config = dict(
    n_kv_head=4,
    d_mlp=576,
    vocab_size=4096,
    qk_norm=False,
    init_std_o=0.0,
    init_std_down=0.0,
    beta2=0.95,
    weight_decay=0.15,
    warmup_steps=296,
    schedule='wsd',
    decay_fraction=1.0,
    final_lr_fraction=0.05,
    batch_tokens=65536,
    train_tokens=511800000,
    steps=7810,
)
MLP neurons of a small language model. Each row is named by its layer, matrix (down: output weights) and neuron, and shows model dimensions 96-191. Each number is 128 + 24 x the weight over its row's rms, rounded and kept within 0 to 255. Numbers have three digits each. A neuron's up and down rows have the sign that makes its largest values positive.
A block is one neuron, or neurons of one layer that tend to fire together. After each block is what it responds to, as a language model described it from the Wikipedia text at the highest values.

L2.down39:084151126138106129171168105129114088131144137134174139128112132113137131130130129113136124118116147153101141173139101152142115109099196062122153098116125091139119124145136146133092139150102113116132068152119086111095119115160134114106152139144105108108137090101136139152113127157141110117
L2.down70:102135150158127152221186075139138125156119159121117118125094141139104115137171130126131127106127115090102115130139101158101124118088160114166119170101118120125108155155116160129130112112113156091151155107133095124128044134141153168141141116103144150060111100138137097136122119104078120124
L2.down103:096111139096173132084103133125104150151152162114161123142060118101143112125147122144122138185131101103122128119174118159134129161088150151103127121136120146133091115178148125104112127104152125101101112157100093142151111149092122093112088116126090122180105146090106060179160138101123139126
L2.down142:125153126107125142077151135159127099142106097118136106163123097148150154140105131120116151083136144100170116119109156170139081183130123160156179141140129141100117108168113154164089116110112115096132126115145162132100116104166138096104151128081152155075166137128099144148099136141115113114
L2.down203:137127136129161135148118154141120129131135128129123126170160134150126101151142125124102146153125159101099172150144108164178142141131148120178117087097135116110153143126094130112125162164108140090161109100133123129131167139116136111132146147134135108238150120143164118138150136142154137103
L2.down221:125111131100136139222158146144119105113134110101112118178118089130138140126146142121153116094105150113125156123104128108140128139109126095142119167132154162133114098119136136170122141130109123174116148119104153122183119152108139127099154156178116125133118134143160112118090129141134109126
L2.down244:129086122097108123090112119133153138101142111119143145125150057120159120144107135139144176094132112153122174109128103090160126197137125107090099132161113104138101122122135141123125153128122146152109109135133121090106149144117124128130123118153174124084155155166131152139070163118096128175
L2.down260:140104128131122105056133127112139124122145133131125109151126101121134109106136140122137144134175105086129141131132126113152136151140145097102134131133094112171104110139135139096134100135123120145086110135171156148091118120128135112118066163115144139149153105131147169159135133108123161137
L2.down267:127144095124121137073160078162143124121153140111106080138107151150130119121118123145159117186153110112117103140118083103120136147150143115123163061152129104134090131163141152094137135137127125103124119109167167105117174102105146130143122122143147127101132164104153126173142102133104129153
L2.down315:087139183124164115106125081115115145117185109107146131139150130116113111131135068156099126142125135153125104110141118104104155098158084106151147108130134103124142134089156118141108180111125130127089118138131169133155159154157155118131113124149141139141148153100161107181133157148153098128
L2.down355:123126135154102116124135142167107106146117139106109140103131123134146133131140118090089106133114125118096080156134140136117134133127152108144141124163113102132123092098126140094148168129085140193127108113125091158126123123111138175093170107127130132218107136104144113124086111110147098138
L2.down359:079092103105094150164126114137115123178201100130155169132127158118149129085117132136069160137111106152090113151128155109171106126108127109150125135142140151112121143131148125118106117139122131180161122154143119126089154121110121117118094149139142121107118143150094151114124128135133168115
L2.down390:117141153133145117143200140140138154102164146160121147145121137088141102123141140113107131124182154094135130190154165134141138120145139131140112117122147122152140128118167114086115125136116122180109130078188170143104088112117125112129133151088130137091144115121162109163155132109130072090
L2.down427:139141160111101096076107164159138099148155159135113134102123144136122148132166108105147127133139098139107169127146127083131102138097125146142098091139124103121136100144131143100121119138106112129152123116094103165154149152110147097120139130069130099076132149143112103133124111181154131123
L2.down498:121138147167117129068107101099165102100125093096132143137150106134126113126118110112112138133149165109114159116112117123097143117110114122145158132147104100117118099137123103161169128133086143188137151106181137148144170107096135157100133125121170121137155166088099166117098153149126150114
L2.down512:131155119105116160150114093136144139140100150154127130163155141113150135136128111085130105083165156115147117140130115170158135148104106103097132123134146093105146160122128141165165090105114093170152116180119148142129106117184107102102122164147149175122157096089101155145141118135134116153
Responds to: Line breaks ending the one-line short description under a Wikipedia title (e.g. Soviet Army general, 1985 film); also mid-sentence at, end, up, model.

L5.down246:164143154130123136152109125104090122091133110117118118108162114113119112114140142087146091154163170118117144145124137133128105123095109105157118107151125130091145150129100122164125127090114131126152095148142168068155134161108145105170164123147088152188148133066136127134126147115121124108
Responds to: A lone " t" beginning a lowercase word the tokenizer split, e.g. t|able, t|ackle, t|aking; weaker on dates like "19" and September.

L2.down5:097135118156179113151121073100140185129128154099159123116151122121157112122141128167157146087154105092127143119125136103157139151151123122121119100087124110106149139119124112137107135130162133140106124122150117117103142127100104121121114106109109161227156134123131130080118156096127090162
L2.down109:148126150117136156137114142140143149110172143148139123121144135141146140097149115138088101129121125159099123120097145103118107099095136147125137102145172155126151125066129135089121078142147103158125131103129131138144063104159163145155165123135151158105162076120119132165099128144106091135
L2.down145:124132070123143125074151136127132148137130121136148116123152105092117138168133167131120103129118093080131114127136122125123125124177074106105141105095130150111163137126112154112114174132126120116160131119106116120167171146134140107166095124090109157231149116086151098091109116094122124141
L2.down184:139129085128103123064139092129132160098118115102114072098123133124144106171157144142133116147151147106090123137144119143173138133142110121123117112130104084160171136141179144131088136130090090157135177148158168139121095098125140140173154123145153116125075062124146105129141143111123089163
L2.down207:145141128129145126133145076107160147136157183129112122109148109127137165160141166156126155140174138095153111126124128141159096155161094136124075112111124119155146101109152130101131120122157150165116122088145148137129105096153135119154170109119141177145127188108138136115138064090112085114
L2.down259:137153122104101133085126090127119107107113133135132209134130119119117143125143125097173137146156131105128103153138089163090126138169161158138133104138141101097144101182127119125102117097136096142120133142124150088126207142148132136137166125105174127195088184105099116131109152126147092084
L2.down273:151136121118158136096141126142149129150153120112120126111108134111134121125151140149103115154137087145090090150118089081134124145120101110141118116117102147141115139145121125116107105103143121140133113140129137127139172086130124133091126136125089137191121125110090085139102126109131130128
L2.down309:150077144183087111109116158114146143129185142181113115149083118151123112090113144127093134138072078122119094081081146136154109118130158106119096120118122170116086128122100120109128168122098177140155136110128108155154136158103077146158143167130126141136139113112145164113117126104122151139
L2.down335:135131135099161108031135118108103130126141108102111088085134141109127083128159123135139119107146176112157089151133155149147115112138109107131128092116140086116157107140114129134120129142124143124115130123124146100152146181141132127175109139167142154240106112118141137143143133139117132110
L2.down351:118134135092132186154166143129135143124161146133154131148106118123129124093166109099112126089162152112137116122151141124113155172153135121110087127079081127140121151139137105103116138067073154165123126141190111101152147143152111105161104112145156139190071140144122111126156118146069129138
L2.down387:157169091098114112035147146119126127121114173156116116129101096098153132137127107094153092119112128082111130095109156143136127122120102136101121127148138117142166159168132102100143122107135122137127136163137144133135094163143138182112106100111121096177131111074109132132117138106176162149
L2.down433:119138137130122133051125111135117116113091087134122133118141119157129126145127129091155125170136144122121120113121133130115136122141093118151136103080133069134155143127144136133119194128133137148104091126173134149164175133100175136124167145215118116067118115104141182127158118161110114124
L2.down474:144155124144139150150131101138121107125151175131165154135143149132131135117114124150134149126142109131130095113101147155084129108178108104142146120115160173104152153151131146137115099144129112104112114126121180127138029130143140112148126153147140127103082052154135139116175189160118128096
L2.down487:120148135135069101114089163137125119121090098135099112130135148109136127144137098098145126117139130102102135106093089145111144153126106145157123145144137123147125119135138116086132118115109126131103126131111133120121099162136092115124100151144135110194094097153173126175106114143085113155
L2.down495:169144107117123116133121118112146126162153171148149137104145172103116106138107168134153145114143117097102149127132130122109120103093136126186078163137144108102116161108111163158103074131106120145162112158123144176168109132091123138181120112147139186192139120128112125125117094124116125133
L2.down523:132147147161149147186156134147123106156099163105129153148121113098142143158146146101088118150158137113138120144096147103127134136131153111151170109140146094113112153137121152127141101163096096115141117121127160161126090102071110168137186151131144143092133119136147135129109119154163150150
Responds to: The split-off first piece "T"/"t" of a word, often at a line or heading start, as in To, Tournament, Toyota, taught, with rare other first pieces like high, sub.

L7.down14:116089091113130101152140144147104151119142124125097124115146163095115118153160122087101093077170150137150140125134110122137110141155141116138137158155117115135108154138132104127129155109057117174135145118143112115145133114138170118122179141085128116006100127107143108124100142100170127154
L7.down122:154121128092139147121120146142113167159109116114101097154125128139130136141134145135142116115116148123094128098159158156128105087108129129129176162169129138116082131096177191174194109119113110161123135084195163114142114159136133125125123091146127165123139148144149115186101143165128093158
L7.down229:133140087129150087157146129075109126125134135147131143125118166149131148126113109148154150166133127148086133105126175146122093121139102135127103142140178112131121129103121131100124144181118141150129155148127139097094087096116134140165124153167146116092120140113153131151141145137131177119
L7.down381:103140098118130107173142131136126112092104154149116097137124091129077164136102135118148146130168099148121127127199124091099106131139131159149131134150156146091145129115136143122114097160170133146129146115094136130066073116127139151141166121091116155170132109095102079130087126138147116127
Responds to: Mainly relative pronouns opening a clause after a noun or comma (that, which, who, whom), plus some mid-word fragments like us in usually and thus.

L5.down43:144110140113085153099127116137125128098148119110132149115104121151117141151133120163115131134112109130164102090112122136108097118080138149115126142152126120141146125087097105150136164157146096123149153096098122122156143091167145111158119163108137106164130100155167145124148128114109083138
Responds to: Opening subword pieces of longer words, mostly con- (conference, concluding, conviction, convince), plus ag-, tri-, stud-, cal-; also colons after infobox field names.

L7.down47:121142168139156101121142147115135119106110105139119152135167137129145086079141136094141119102124141132125148162109141167115155121146116157120177133142097140124106156085119116106129100119120130149172116128128099092114112134152097152099105164121126131176115136097134112103146141126102155150
L7.down56:096154102151100119131123127085111106164149136117131129122133097134140117204110138118120094101147130161136131125108172138109136110156130108074119146147139150107119080131111102150151149121159199107116122120162124152162148142123129122156110144144149123188126091104150156105120127137134106148
L7.down273:123145133141139081136108139158137104103154132182114119126138118136127111142157173160165157112157134139155163185162099168150106155125098152098164150147127126100174129116124115155117118115144132125123119130121176113181138133140112140086126145178131119177123113161185122124143131137140134120
L7.down551:154151171095106136150085140149156141134143121193109134138111146133148144134153131127129154110128152149166089123111096101136145162149118136123127128158089125159106115162137123134085127134139112131114156122120176158143187128126081099137151131159114096164128128115130146109149184081178117107
Responds to: Short word-piece starting a word's stem just after a split-off prefix or opening bracket, as in un-s(uccessful), un-le(ashes), under-t(aken), (s(uch).

L5.down179:115160090116111127158113092084139143087126135137130139091098115134162144094130134115143119120133122113125083138131159159135122127093098080104106131136162083124082099119113114082101127114083181108128133147134139136119144081141129147143147103148139125072125113131124110157126135140128087152
Responds to: Words that open a new sentence or clause and point back to something just mentioned, like This (often followed by a noun), It, which and the after a period or comma.

L2.down22:128134147090151157089118165151147183093113181101122111143154116126156069128122115125143151136144062145165156113145119142130117120145167188142102162147116130132164091137128144099158089126107131124162141109143091112142060135147152158145114129101113121137106155081139121094118093095129149123
L2.down38:093117138163096145171116182184119147107119151115158163123134151133147134131097119121137137157143083109140109125150105124149138194128132127168121163114145118143136140119131128105104129164112115130175143114082125157147063134088116116120150087079117151115104122163107127110150123124146182158
L2.down61:174153180132160141092125134135125101089166188147091159173166117113155157129133084122086142118167144111174129103133163138127140122082118124157125125144100134134131130124112101139115134163093137137127120110141073147131105123118130114111104115118101127179122103104092136111133117096116110111
L2.down71:111172102094108118151125131138126162108129140177064120099156107128157112139114129119092095152139113110143166159153140128157114155134161176140118127093129136112134114144120112134118116139132119133159125118120127128123096186097139146130127133124076152134099134103097122128136136110128140130
L2.down96:101153122169129165005164117162143164136138111134146107131154139113154147134107153134125148147139131093109113111095139106106106130105094097143176119109132106092135108169126152128177103159128131124117153161142171131085165146155139145138097112127109147187121164117102146133141109143155112117
L2.down214:151168140099112123190135077103146111118148120128130123101110162159149156099106130116155130128114083116081122162151103163127139112126080153162122129109117125140151081085130125121130097126108096137135096106138163155184178120140121092117145109133157143148132159099178120129072145144105119156
L2.down349:129176122135127154131102112128127174092110108148118128087117158125156132134143125108108100105092138115141077140136118132162087134147066117126124081121124095135124109103143116109109105082126159134121120153123106123125139173133163123151105088102134115109113133112155120112115171099161127132
L2.down356:079108096124138121182143085117157150177147137151146125137126107119137156120116188113147153114137116126090178131151099131093144108119101139106136138144129140123144174123160149140132128182120138153146143109119135072143153109129123121127138129102149183144117158168132126127126141137085138095
L2.down369:094154139127119099179149133113127149114127143135072091128156109109142088099093129132134112162117105103120096129100145142146130122117143149118113142159083134106145135151106111171143134127103111129107134133171075091130155130098137100141170116152117130106145137146092160119145145125184164122
L2.down425:123133104115177160195123126135124120121130149102157152127091162146137140134116128111123113132084144127117112103102163126139135123127110112108113162118148124138137149130155157101117123139145151135158130120129163111112093084137142137122122113137167131093138142151183108102145164130097136122
L2.down434:120127118142151102090155095124118115140102145115119111149111159126117163099156110099109149150123103104124099148110153126099108150114105124172137121135102147103115163098147103088081152146107127120146102163105204125101092131139069135121115098137085099150122162116115179191086140119117127193
L2.down475:120134107114120150117113141149092135160123134140125136118151140111173137167101113144137096141115152108169144150125131138116124111134146141122111083115117157124155147141171127089041104117148124151164125155120058136095096108132160123131105100090125098147095125136106103111103102165128131144
L2.down537:137160091123146139140146167104126153077132137160101126121127115107136120137127148155151105118145075140098144139104114131121133132118162184107114120127173132125132119133134099130101117166152096148149154140139109141126166104153100152112133122159112095127113086130135155144098102118120102122
L2.down544:109109163129118119128142156119134163149121183117104179150112165115140120135133110184109126137140095115116088103102121126102124149111146114162123135127170166149123128163096125105110116126123102157204163122129104136165126133085139129113134129101154148084146125134116115146149125132137186154
L2.down547:147115110180137117082151109114176166119172128138108164111107169093173105120161137104129164100169115147102093095138107112090130116116150114142144148129134124138096143147155122112149130146153143115116141117126158177128097117075115122142166130086128082147118141158127120132110141100130084128
L2.down572:098104155132094177131109136123144136104152081101158120110136144127114126126083083124120107125141172112187152130148128123141135179153136119127084143115099181118143125139107175129120118147132132142129143124141133158115133087153153139123139103098110109156081161110135118125150144107108145116
Responds to: Strongest on = in chemical bonds (C=O, SMILES) and + before numbers in results tables; also on relative "that", list-introducing colons, and section-heading ends.

L2.down9:140107133091132192068140142088133113157120134120170133137154095118121113111165081132135137121146139162110089144103107128124136142148144110151140172109127102132118156143153174146126126161119140086168125159127134118165145125153112165119128123101150143105073148158127074119143102125108139124
L2.down31:115144127144087155208159109166136177127150148133095111144168123130112124147155142126096088148125134114098138120122145151145127191162151109127139121145135077110125145168128146097113119133135129125099106101126153145165111111145112129106126131158135126072135151125143142143137122114142149148
L2.down77:114135154168147089105177117136146130133113167066122126133112142125099158114117130164072123131105075185113103123075111109135127142155139070150119144092144176140096124160126109140109123117153077152109151125133127108096126105131153127117122122152153166137131153101116110137111090124127163121
L2.down171:116108171155092106063115150108150101112144139134109153069122124167120119096138116190115177139148121131155120134138121133186097133139128164142134110157079147133126155140147107074146156111147139105130115110130145100113115161147144108115115117102145112200153129127124099156138133125123141114
L2.down196:102147154106092119146113123150118118135146136105082150156124130124166187124146110114129120131108093071149126119129138115151119149113125127131090127112128125098134140087111156158150134138130104111122142144170148137182163133094084152118114136133188119104148135113156124090129125147080148076
L2.down199:168147111117147160147141096127137112129129132149117137100162114164108116153122111119124132116109158111158141110118112141125125119137119140140143127137160134093138154133153135143122080113165143108158095174156134123112116121168125120109139148137124095114151151120111135092140124122088113124
L2.down208:104100147094128119100143106110124058122131153107119117138117160124069120123116179147131122139107110103123114079107154132126104137185177119146126144128133113128138165136111161078134109129133110140152171130126087123103120112123085142103172129130110132109152125151149142137121112162152154144
L2.down266:126107115100135125088157106170127174092090123086116125124134112127089122101138130110127118064108134140116131115155121103175150157177117100132162162126097100111114123124139141149098108112113129134134152116131167147109078122166146101148122133108175110077151082105110143122143121094127109093
L2.down269:106133141171133163060151182115133132123098086124113155089102151138109121137115114158138163114124130118142084130145079173109107099118136126094147145101142143082146158147127140145107120134134163162111117166115175121139098144109159141158161138080131149079135108127149103111177112133110115143
L2.down288:121114106133156143168152141165154109102124130078151112110131094128134100121114111111093104171148139135092127151157116096072145137121145146141118085125121146113140110174145107139099177134114097135145135094113156101160141099139124102063099131146114152085119140154139086133130120126091136093
L2.down322:110107115115118138055124117130138140122126148148110121115127144139142167122138128125129103162114131151138120141136131143174091111117130115137130138143162123095130145152075128119136093143125115152132119139148159138149048131127116150141126124153089129077115110135145148161141128119155147168
L2.down446:133139128128115077081097076168101113168132099105111123121100149120107166106131114135125167100151120148137133100136102137130109165139134083106121120122109100103152080135153158095106122085128142126086133082103152087083128090154100122127139137115078106151157127184077138131117137136138130145
L2.down454:112138103140105122150110180126122114139088130124126068111127116128098145124108128162093133166116110113100118139121122101134093104133143110154073137150136130123123189165131153127133132140114090116143099111113156138082129148107073147132177185154159136125115182129132118103120195098077093131
L2.down486:115141138165133094170165150107123114151101095097116087122144127146133133134112153116141143151130110118068123124104109135078128126115101101126077119116114169128130116161137095138123173151134092104100096140109106121110156119153098093095137157114131098076151138169106140148131159129150133130
L2.down542:090091106128078132100118158117113128109105083146095124125068117146165093111139146139116098160150116125139146149145150134164111137136098137117099143103160116133150112141092153104135139138114149073065131078062072172161171103132144121112168133148115110154145124081126120142148160126169158133
L2.down561:120131122146137119163097141145101143141114142129158120138135131133103147114109138160134134119171089138098140084120131113140131144177117125123143159139120092146102156105126124122121135141130125142172107098106156142092061123171101157154168113139165119098154119169097129182142085138145112145
Responds to: Verbs of describing, releasing or making (described, released, developed, launched, constructed), plus "new", "form", and "The" or "This" opening a table cell.

L7.down21:129137118104153144123137138129150064164155083092127115120159120100161112092113141124134144148145123148110143113144167180095136138124120135176158143115111156137135080126121105121123108107075146162119129127116118142053107102119133135119115135146121106090158151118086152128128170148176154113
L7.down351:138101135143130194188123095141107138114104154107143092084107117131179124124096152104108116110087141170133112135092150116113087100120098135121142102124120131126135109146095092140092128181119148103117109102137190134160110147127139100105174126132135177080153118117110125134131124128159132108
L7.down374:145115131146120116075122134088124125099097138097134115131152126151105123169106106158137109128104105102092132114115101126077132117120133125161113122107134136149131139172154095109077133136085157141136134155154096106162118088128116068099124098147128113113108129128127168094183173181206110137
L7.down512:129150159135138149181124143137148117121105129112091137137161109163120093148093159119110150165110160106126124140137103157081162161110127148151137135122093133089126133111108114122151128082126127115131136167100138147064165156111137157094127123126158140161140131109148142164131123114170156179
Responds to: Fires on "of" in "As of" before a date or census, and on the second word piece after a short first piece, as in St|and, B|and, k|ing, disc|uss.

L2.down93:103137122131132134092133141093117116104121112099183085138104100159096128111134102080108156167166086158114112141128137099121169137157116128108073116073123178133110142127125152135133180145130152124156151114124080151118128126146083151120138153104109096171092143165108117154118108152127104089
L2.down116:141150142150104112101114142085158131167098129150117148101143111106138109116059112122123062142130092142060128146103156100126143086139127117179077135123179156134120118148124112138121130160145095126125164095118133124142208124113093153150122142136097124152146130106146106133114134083126132111
L2.down120:139134133125092120186144109144141122138085172158109116140123146145124108122109146131155117100159150150078155109133124103132121107120133128123111108143144090141142119142153142101093159159120109169148149132118104184138110119133099086168178146174129110089093082129122127141147103153078139088
L2.down178:149095077136083095157157068113165157102102142121118094107122151100139094156149184148110114093147111148143144174088145159112091117145114147121112099091120118085103107137145149137105153132116162112144151151095100164094069103126142127135150137135150137161135112139115104112143111116151097098
L2.down193:102141128176152125130157175128152147147096099130139171110104112122187070151103120115106111085102143123105124113109118172140137134145115116167133119151150118144127124136119131088168137141112156156110133113129125093112180155148114086135156128133166152170136099128118153126096155108121126132
L2.down254:124147100156166129007147116143118132118136136142100128139112132106134115098116153125134107115134147103117119155136152127124161178141126095102159155146111106085122121136109176165127090126149108125106126121132136150156147125140127151126099127151116163180091135174109167116098126163129137130
L2.down270:124152094136158133092156095151129135067120133143158134134126128176116134129136152091109111099170102121134107142126168092141113126117106153099107126094124134181134139153164157143119130157101125147141137158117133116178111131150170123108137132153155122130113102149135128139117103095115124141
L2.down299:158139117164123114081112133171115134102134150145125145137099112121122135145107199128094088128151165108125123152153095118102117148141088126131117131111121136070103152174123169128115095157129134151089163119148141122142117122110127113116128125135125133240138154105156094064110125158159132111
L2.down320:081125067129103158108107153134173116122111093097106101126147113138118134121125148184137134148102133148116113171145134091156126132133101076129063142176136133115113148126153121131154130158117097087144129115144141144051159124094082168127123167108141129156145124152121127137136161099125100137
L2.down367:123105121129115104187134117131122093153136099127126137120110133155139118139099080155102108096172144143145111144180127169112158110150152135123140098154121130143124132129105105097090132134123152113131136143127138136101101103128156166138107151118110168132128092136126123072097102149116110137
L2.down385:098148126125154114080121162127098150116130152138092100087164132106112153124149140164102149136144112156140141142154128156134163119118118132119135086166132128170124144132122172132138126134130124150127136186092116110132179126128154127141112147114135098134120119139130100137106106119130095122
L2.down405:113143138158141121109157122140146130130121126180136110101099067168146125134147188121112079110143059125121189105129141127175127108125086136093124119142161144121176119124134126101158154135122143097112146110104137124152181150116101128176120099059100055129125148103158138136155129167093142129
L2.down426:154134123137114106137127107125092160102139159058184125178152094125178157110129134123103136114122111125123124153187130145124119134147155084131132112100128092116114147124128153118133165153128158120125120137118104089137134138119139172100102098146089114122191108142121128141132105150105165132
L2.down501:132134077095138124117144112097111125152174137139103116116117133099073167113143191092153102128137137167135101143119160138115119090165141152155141134093142169132119137124131147098114129119078137121117112128129147114138144114147116153115148083145089109217134159149159117166128143128172108101
L2.down505:110163124130120138140111153114163131141076160115126142115148151129154098109168141146123108132149115124156108099120113187100085096082064157124142129117160124110135097112144135145146139141101156172156158106158107123099092091135139134072119138119148124156109128117147158148165134145131122122
L2.down564:149101124095117101106123149120138128163159132097130121145077115126128124126088109098129082156105085119110120097118109138133128123143130115112125204125122140109101119098132154148069135106094145124076127116136086124151110103122132111129142121144144121148130135119132142124100171079108118116
Responds to: Dollar signs opening money amounts or inline math (grossing $17 million, cost $24–45 million), plus back-referring words like it, this, one, there, such, often at sentence start.